python train.py --n_kv_head=1 --positions="rope" --bias="none" --tie_embeddings=true --init_std_qkv=0.0185 --init_std_down=0.0 --lr_mult_o=3.0 --final_lr_fraction=0.0
MLP neurons of a small language model. Each row is named by its layer, matrix (up: input weights; down: output weights) and neuron, and shows model dimensions 32-95. Each number is 128 + 32 x the weight over its row's rms, rounded and kept within 0 to 255.
After each neuron's rows, "fires in" lists the words (lower case) most often at its 100 highest values on Wikipedia text that the model never trained on; "fires before" lists the tokens most often just after its 100 highest values on Wikipedia text that the model never trained on.

L3.up1011 [124  86 120  97 126 169 155 107  95 123 171 142 152 155 118 144 164  80 121 105 121 112 120 127 160 122 227  61  91 191 128 148 102  94 122 105 127 148 149 155 145 123 112 123 127 156 111 154 113 149  97 141 125 157 149 129 122 151 103 105 125 114 137 156]
L3.down1011 [114 128  56 105 179 137 112  71 132  82 153 152 137 154 164 148 101 107 114 132 189 140 111 156  73 160  70 117 110 161 151 132  98 103 170 132 138 139 139  93  99 146 145 139 117 117  99 127 126 114 117  79 164 159 110 170 127 145 135 151 137 103 130 116]
fires in: "university", "william", "field", "wife", "unique"
fires before: "ity", "am", "el", "od", "e", "qu"

L3.up65 [123 148  72  73  88 109 164  84  99 157 115 158 155 120 138 132  97 146 140 177  93 152 140 155 152 144 141 144 167  55 181  82 171 146 150 101 136  91 182 125 126 111 113 134 189  50 127 107 100  87 159 135 151 123  55 140 114 137 110 163 148 157  88  93]
L3.down65 [130 135  84  92 132 157 121  93 157 169 160  76 166 168 161 122  89  88 187 146  75  98 142 167  95 116 105 128  58 123 144 138 102 165 165  81 114 160 112 110 127 127  85 103 123 162 167 114 111 139 135 172  95  89 123 160 122 178 151 163 112 115 116 113]
fires in: "river", "several", "private", "signed", "also", "campaign"
fires before: "er", "al", "ate", "ed", "if", "e"

L7.up926 [ 91  81 137 148 107 116 101 101  86 107 171 236 131 142 169 116 160  85 198 189 141 104 147  75 122 152 146 155  47 115 169 111 170 146  83 176 166 111 121 136 110 153 153 113 117 127 122  90 126 176 110 168 123 123 115 111  86 131 144 144 139 154 121 114]
L7.down926 [123 127 134 156 118 137 164 120 133 132 147 125 149  93 124  86 144  98 111  56  89  84 129 159 112 152 133 163  83 147 106 116  97 102 117 153  88 129 103  99  83 109 169 216  97  68 156 178 127  71 135 126  51 141 119 194 145 104 139  16 126 148 231 142]
fires in: "london", "canada", "produced", "production", "producer", "alexander"
fires before: "on", "uc", "a", "u", "er", "is"

L2.up653 [ 79 162 135  98 164 157  93 156 106 149 152 137 114 115 119 136 178 176 158 142 100 154 117 130 131 197  61 178 170 177 217 119 156 141  85  87 157  75 187 140 130 138  86 112 152 147 118  92 114 185 116 122 130 140 105 120 121 177 129 130 139  98 140 180]
L2.down653 [141 107 147 137 158 153 120 144  69  94 102 117  91  97 131 143 151 130 122 114 154 175  76 128 142 170 135 202 164 150 188 116 114 131 104 137 177 114 129 100 171 140 104 103 196 145 130 120 147 150  99 178 141 182 107 175  74 160 118 157 107  78 128 154]
fires in: "been", "being", "before", "began", "announced", "young"
fires before: "g", "en", "ing", "c", "f", "h"

L7.up361 [ 89 145 133  98 150 115  81 129 146  60 168 117 137 121 119 158 127 151  63 113 159 177 164 123 167 130 129 146 121 165 171  94 168 111 101 155 157 168 153 139 116 158  71 153 125 120  89  91 108 109  87 168 134 149 100  66 131 139 170 114  70 123 144  72]
L7.down361 [170  96 110  96  70 175 111 185 172 167 109  76 119  43 108  97  87 179 111 173  93 103 182 137  92 122 124 100 123  76 123 136 129 102 231 147  79 102 105 140 117 123 100 107 139  95  94 109 154 105 108 120 119 148 134 165  54 106 153 128 164  94 129 116]
fires in: "been", "be", "being", "received", "before"
fires before: "en", "ing", "ed", "f", "y", "g"

L7.up241 [131 111  88 165 126 111  98 125 121 126  76 110 160 141 125 115 109 144 151 174 130 125 149 155  65 110 160 112  60 115 119 151 123 126  94 137 142 118 164 178 212 129 115 123 116 110 117 163 134 118 117  93 112 171 137 107  42 144 176 173 127 111 127 182]
L7.down241 [133 122 171 104 150 155 149 154 131 105 169 201 108 173 107 103 138 164  86 133 101 155 103 118 102 109 157  98  99 143  80 125 113 142 164 111  93 174 110 158  82 116 150 157  97 158 115 104 166 119 111 106  83 127  49 102 156  99  96 102 152 168 154 130]
fires in: "born", "career", "promoted", "princess"
fires before: "er", "ot", " 19", "ess", "in", " 197"

L2.up954 [171 195 156  90 106 159 131 136 121  98 117 117  82 155 109 109 120 112 135 135 120 137 136 174 159 130 112 142 151 142  87 165  90 132 155 163 169 125 131 149 142 155 192 142 147 120 154  66 117 102 178 134 173 124 165  88 126 164 143  89  99 128  73 112]
L2.down954 [138 187 166  93 110 125 131 142 111 106 171 102 123 210  58  89  96 108  98 124  74 192 118  97 113  95 109 135 157 112  92 180  73 146 160 180 159 165 160 156 153 114 122 131 120 160 126 120 133  86 111 144 125 107 128 137  82 120 167  98 146 140 109 200]
fires in: "released", "release", "left", "role", "alexander"
fires before: "ased", "as", "g", "f", "x"

L2.up99 [143 144  90 141 163 117 110  73 105 156 132 159 159  93 139 119 104 113 142 103 172 128 132 109 149 191  96 130 115 118 154 120 114 130 167 107 169 152 113 111 178 143 157  88 213  74 164  78 123 137 149 117 105  99 107 125 145  91 128 120  84  60 113 109]
L2.down99 [108 107  90 155 130 129  87  68  92 182 205 147 121 122 150 162 144  77  99 101 161 109 166 108 130 155 105 157  93 162 140 155  59 162 168 112 140 178 108  32 125 144 108  92 208 128 156 123 154 107 176 146  79 107 135  82 185  71 135 133 158  98 134 116]
fires in: "had", "has", "his"
fires before: " a", " be", " s", " m", " also"

L2.up407 [104 139  99  75 160  99  80 143 145  88 130 152 173  79 129  95 162  77 143 147 124 153  77  99 155 158  83 142 122 150 198 125 124  99 139 124 109 173 153 202 121 104 195  80 154 176 142  80 144 131 124 104 171 146 116 124 135 142 105  78 132 155 183 134]
L2.down407 [161  64 110 114 118  90 159 121 163 138 134 128 135  76 118 161 133 116 120  77 137 150  57  87 135 153 114 188 105 122 159 153 127  85 112 100 139 123 134 132  92  87 142 111 147 112 137  79 150 162 181 142 112 163 125 174  78 109 120 173 111  73 183 119]
fires in: "he", "developed", "development", "level", "february", "develop"
fires before: "op", "ary", " was", "y", "g", "f"

L4.up95 [128 121 132  84  78 100 120 126  80 137 117 120  92 124 165 177 150 152 120 173 210 129  92  98 143 199 111 160 132 129 100 159 178 116 156  98 125  81  97  73 102 135 162 158  97 158  91 103 103 107  86 115  91 180  95  94  80 156 138 141 129 156 123 135]
L4.down95 [ 84 117 140 117 132 155 126 159 137  92 149  73 120 153 133 171 146 156 103 132  90 223  86 105 133 138 119 124 104  95 147  75 107 131 104 171 128 166 132 160  88 150 112 128 108 140 155 146 117 101  62 165 104 151 106 134  86 105 184 133 165  84 117 133]
fires in: "between", "or", "older", "twenty"
fires before: "en", "g", "ld", "y", "al"

L3.up26 [128 179 102 110  92 181 133 121 140 115 162 121 129 129 180 165 137  97 118 136  96 122 149 161 144 122 126  87 109  56 148  97 207 139  82 159 119  79 135  88 151  85  73 118 115  88 186 126 140 150 154 140 114 160  97 170 143  89 124 156 135 157 110 109]
L3.down26 [145 144 192 115 120 170 135 142 128 111 185 179 155 107 127  63 134 123 102 133 169 156 143 127  74 130 113 174 105 100 105 119 164 154 104 118 119 101 132  57 129 126 117 107 141 154  58 119 129 166 116 124 142  91 127 149 160 122 137 128 125 127 133 108]
fires in: "government", "title", "street", "governor"
fires before: "n", "le", "et", "t", "as"

L4.up2 [136 150  95 210 119 101 152 129 138 145  78 132 114 133 146  50 142  97 112 112  91 147 114 164 151 106 138 133 147 118  97 150 133 153 131 110 151 187 121  91 144 104 109 108 123 129 123  95 131 109 114 119 138 177 126 175 201 154 131  87 125 142 138  96]
L4.down2 [160 124 156 136  81  81 124 171 156 145 183 121 121 154 127 143 174 149 113 118  97 135 111  79 141 161 122 160 143 109 117 185 154 129 104 136 145 113 191 118 116  78 124 141 157 118 116 126 146 155 172 112 128  37 141 118 110 125 134 103 154 119  67 172]
fires in: "released", "release", "london", "able", "according", "large"
fires before: "ased", "as", " to", "g", "on", "ge"